Weights of a small transformer language model.
Size: 13 layers, width 256, 4 heads of 64, MLP 320 SwiGLU, vocabulary 8192, 10.8M parameters.
Architecture: RMSNorm before each block, rotary positions, no biases in attention or MLP, untied embeddings.
Training: a variant of Adam for these matrices, 297M tokens, 4217 steps.
MLP neurons of a small language model. Each row is named by its layer, matrix (gate and up: input weights) and neuron, and shows model dimensions 96-191. Each number is 50 + 15 x the weight over its row's rms, rounded and kept within 0 to 99. A neuron's up and down rows have the sign that makes its largest values positive.
Before each neuron's rows, "fires in" lists the words (lower case) most often at its 100 highest values on Wikipedia text that the model never trained on.

fires in: "high", "anthony", "david", "jonathan", "adam", "central"
L3.gate243:61 78 36 63 30 64 60 65 61 45 61 52 40 25 58 47 45 71 65 61 59 51 55 41 47 54 40 44 79 92 56 25 35 66 49 30 51 52 67 50 46 34 57 49 34 64 53 83 62 67 67 64 17 57 24 53 83 76 59 54 40 58 21 27 60 24 31 33 65 66 92 55 57 23 28 29 56 52 61 58 55 34 43 48 80 89 62 35 38 30 33 33 33 62 58 51
L3.up243:62 55 51 53 39 54 68 62 29 39 54 49 49 40 44 24 48 56 21 66 53 58 40 56 32 74 40 31 54 94 49 62 69 45 37 26 50 27 68 49 65 55 40 46 41 60 50 73 38 45 61 44 30 74 62 35 49 30 54 63 53 28 38 29 34 30 45 56 68 49 76 62 63 36 17 45 46 50 61 47 49 44 37 53 69 75 59 00 45 42 41 35 55 63 46 54

fires in: "war", "race", "battle", "stone", "fire", "well"
L3.gate86:40 29 45 68 60 38 72 43 36 46 53 31 55 86 53 42 85 50 53 73 53 60 40 45 36 51 44 56 17 11 52 56 63 25 45 41 29 55 46 68 17 43 46 55 65 71 48 40 50 56 61 80 38 55 68 48 24 43 30 34 63 50 78 77 37 81 53 44 55 65 24 58 25 43 35 33 46 57 43 47 48 76 55 42 45 45 30 70 36 54 56 45 12 60 58 50
L3.up86:30 48 46 40 43 58 58 48 55 63 26 39 41 72 31 45 47 60 40 74 27 27 57 55 54 12 42 72 43 23 68 21 34 59 48 75 58 59 27 35 53 40 36 28 14 43 47 50 27 13 38 64 46 46 28 70 55 62 41 35 34 70 62 72 65 74 50 32 68 45 40 47 47 50 25 60 51 41 35 57 63 84 36 36 28 22 51 58 43 61 55 59 54 52 44 28

fires in: "2016", "2019", "2018", "2020", "2017"
L2.gate128:32 53 59 55 60 29 73 52 55 21 45 52 50 60 43 30 36 86 28 56 41 27 49 32 32 65 39 63 48 26 65 37 39 58 38 44 69 64 31 74 33 54 19 57 46 74 52 58 47 42 49 36 56 50 50 46 48 78 36 55 51 59 57 57 60 40 47 43 53 66 61 68 69 62 65 21 50 30 30 45 51 65 40 49 66 11 42 55 51 44 63 69 65 33 35 63
L2.up128:49 45 55 81 62 48 49 70 57 25 65 80 61 44 37 56 61 74 50 36 48 53 36 46 35 37 66 40 37 55 54 50 36 49 33 22 19 62 50 43 37 30 50 57 66 54 45 43 52 36 51 30 74 65 28 72 44 74 45 25 43 64 52 38 67 55 31 53 68 62 67 33 56 27 41 44 61 35 26 75 43 58 72 66 51 34 77 35 61 39 31 52 34 23 51 64

fires in: "from", "date", "number", "maya", "total"
L3.gate134:45 59 45 48 48 67 38 18 54 60 47 52 43 55 36 62 52 43 59 57 32 51 51 77 35 18 49 64 61 81 59 23 41 37 59 34 67 49 39 57 60 77 71 46 33 51 28 27 29 73 55 36 37 20 43 71 52 40 40 58 39 36 40 66 45 55 32 59 62 15 53 41 62 61 69 41 78 69 52 53 36 33 60 30 50 75 39 85 37 28 50 38 57 43 51 37
L3.up134:57 55 45 63 38 47 45 59 67 55 49 28 33 36 81 55 63 57 55 47 62 73 93 51 46 18 62 13 12 54 49 52 39 52 73 40 64 58 49 46 58 56 46 56 58 48 59 30 61 69 42 62 51 47 80 67 56 34 49 67 72 46 45 58 18 55 29 81 69 35 53 36 32 52 48 44 52 63 39 33 53 61 47 30 71 44 45 64 42 48 58 55 39 37 78 58

fires in: "even", "long", "just", "few", "world"
L2.gate268:04 45 55 38 61 58 68 86 25 27 55 44 45 48 62 46 84 48 46 63 77 51 36 56 61 53 65 68 55 33 62 53 58 57 65 21 54 39 45 48 45 55 50 26 70 78 50 45 72 45 43 56 49 44 47 56 20 12 47 34 59 60 64 44 56 49 59 47 85 61 48 65 57 59 63 72 69 43 48 33 37 59 64 32 43 41 65 55 54 63 38 42 60 44 35 56
L2.up268:21 35 50 50 57 39 62 87 51 40 25 38 43 41 49 34 94 51 52 43 85 46 56 50 54 13 47 75 67 38 57 44 37 32 64 45 54 38 30 54 56 50 53 09 59 68 49 36 78 41 49 56 42 47 28 45 67 34 39 36 68 54 54 57 66 42 52 41 56 68 41 49 61 49 61 65 68 26 25 39 45 61 59 41 48 59 52 49 65 43 46 20 52 35 17 58

fires in: "up", "over", "april", "down", "spring", "summer"
L3.gate25:58 62 58 52 58 55 48 76 30 69 40 36 37 67 34 71 47 81 47 58 51 59 75 43 40 38 33 47 35 55 38 25 26 33 36 36 44 65 84 63 39 18 62 34 45 52 45 40 38 49 38 30 48 69 32 33 43 56 46 61 70 51 21 59 49 70 36 54 61 55 41 67 38 49 28 50 32 47 56 84 36 62 73 63 48 54 74 58 51 33 55 21 56 15 75 21
L3.up25:21 31 65 30 51 34 15 53 45 46 77 29 47 59 69 34 47 70 73 50 71 48 28 59 18 53 46 48 57 10 55 42 54 33 54 46 43 73 52 51 64 68 40 42 34 58 30 46 43 41 79 50 80 58 52 42 38 28 58 48 39 58 58 49 30 54 46 43 67 44 59 42 60 67 63 51 52 55 47 74 57 56 75 60 53 48 44 62 31 65 47 44 50 43 60 53

fires in: "city", "university", "history", "province", "state", "republic"
L5.gate240:58 56 77 55 48 50 45 56 65 67 61 38 76 66 71 35 47 46 74 65 31 47 41 37 53 84 59 38 61 32 74 26 26 52 52 45 48 59 27 30 57 43 60 71 44 15 56 29 42 55 37 66 47 31 72 40 46 74 65 43 41 56 32 42 59 25 59 10 52 70 37 52 48 52 63 41 57 67 45 38 22 37 37 62 60 64 59 48 34 41 45 71 30 63 48 49
L5.up240:41 40 86 56 34 40 48 64 56 61 66 41 82 45 57 47 37 45 51 65 31 32 41 47 37 62 57 34 50 22 63 26 42 40 71 46 45 31 65 28 64 42 31 36 47 39 38 53 49 85 45 40 41 65 82 44 38 56 84 51 27 69 37 38 52 46 52 37 41 64 62 47 38 57 43 47 67 49 52 29 40 46 39 71 37 46 48 47 30 53 58 65 33 70 57 42

fires in: "art", "research", "sports", "science", "engineering", "baseball"
L2.gate186:34 44 67 43 50 47 49 58 29 32 25 31 66 47 52 35 35 14 33 57 52 72 56 73 61 71 53 45 54 38 42 50 43 49 45 51 41 41 61 59 62 52 42 31 55 35 33 68 34 31 51 54 56 36 53 44 54 53 56 57 32 58 64 17 38 60 39 46 72 42 74 54 41 45 44 77 67 58 39 24 30 42 37 42 55 40 63 57 39 75 53 55 13 41 27 81
L2.up186:34 42 58 47 46 60 38 48 31 58 33 47 69 46 56 32 22 47 36 63 38 76 43 63 65 53 48 55 70 54 63 71 50 52 63 38 48 32 60 55 47 64 50 41 64 53 34 63 50 39 43 45 55 28 49 36 73 36 61 58 42 45 71 26 63 56 47 46 46 45 44 70 59 71 50 75 41 64 39 51 28 32 31 44 57 40 84 53 59 51 42 45 17 41 33 55

fires in: "to", "may", "could", "can", "would", "should"
L7.gate307:56 57 66 43 69 56 40 46 36 47 61 80 65 67 50 44 32 61 56 24 62 57 28 52 44 49 43 46 72 45 46 59 63 61 64 44 87 48 57 75 52 70 34 43 33 38 50 46 60 43 52 27 62 78 42 46 85 77 27 52 36 44 63 70 54 39 44 49 50 37 58 33 65 69 51 33 31 59 12 81 30 58 52 37 50 41 60 55 64 61 50 58 41 54 64 51
L7.up307:60 36 54 72 64 58 54 31 62 60 43 53 47 65 55 52 39 82 73 53 48 40 50 32 16 21 42 28 48 29 56 23 52 60 41 16 50 72 35 60 58 65 45 55 57 24 57 43 63 71 49 34 41 69 50 52 43 47 44 51 29 52 56 45 54 36 59 67 50 37 51 48 69 56 45 53 39 58 66 53 15 35 42 49 27 74 64 46 68 53 34 64 46 44 54 56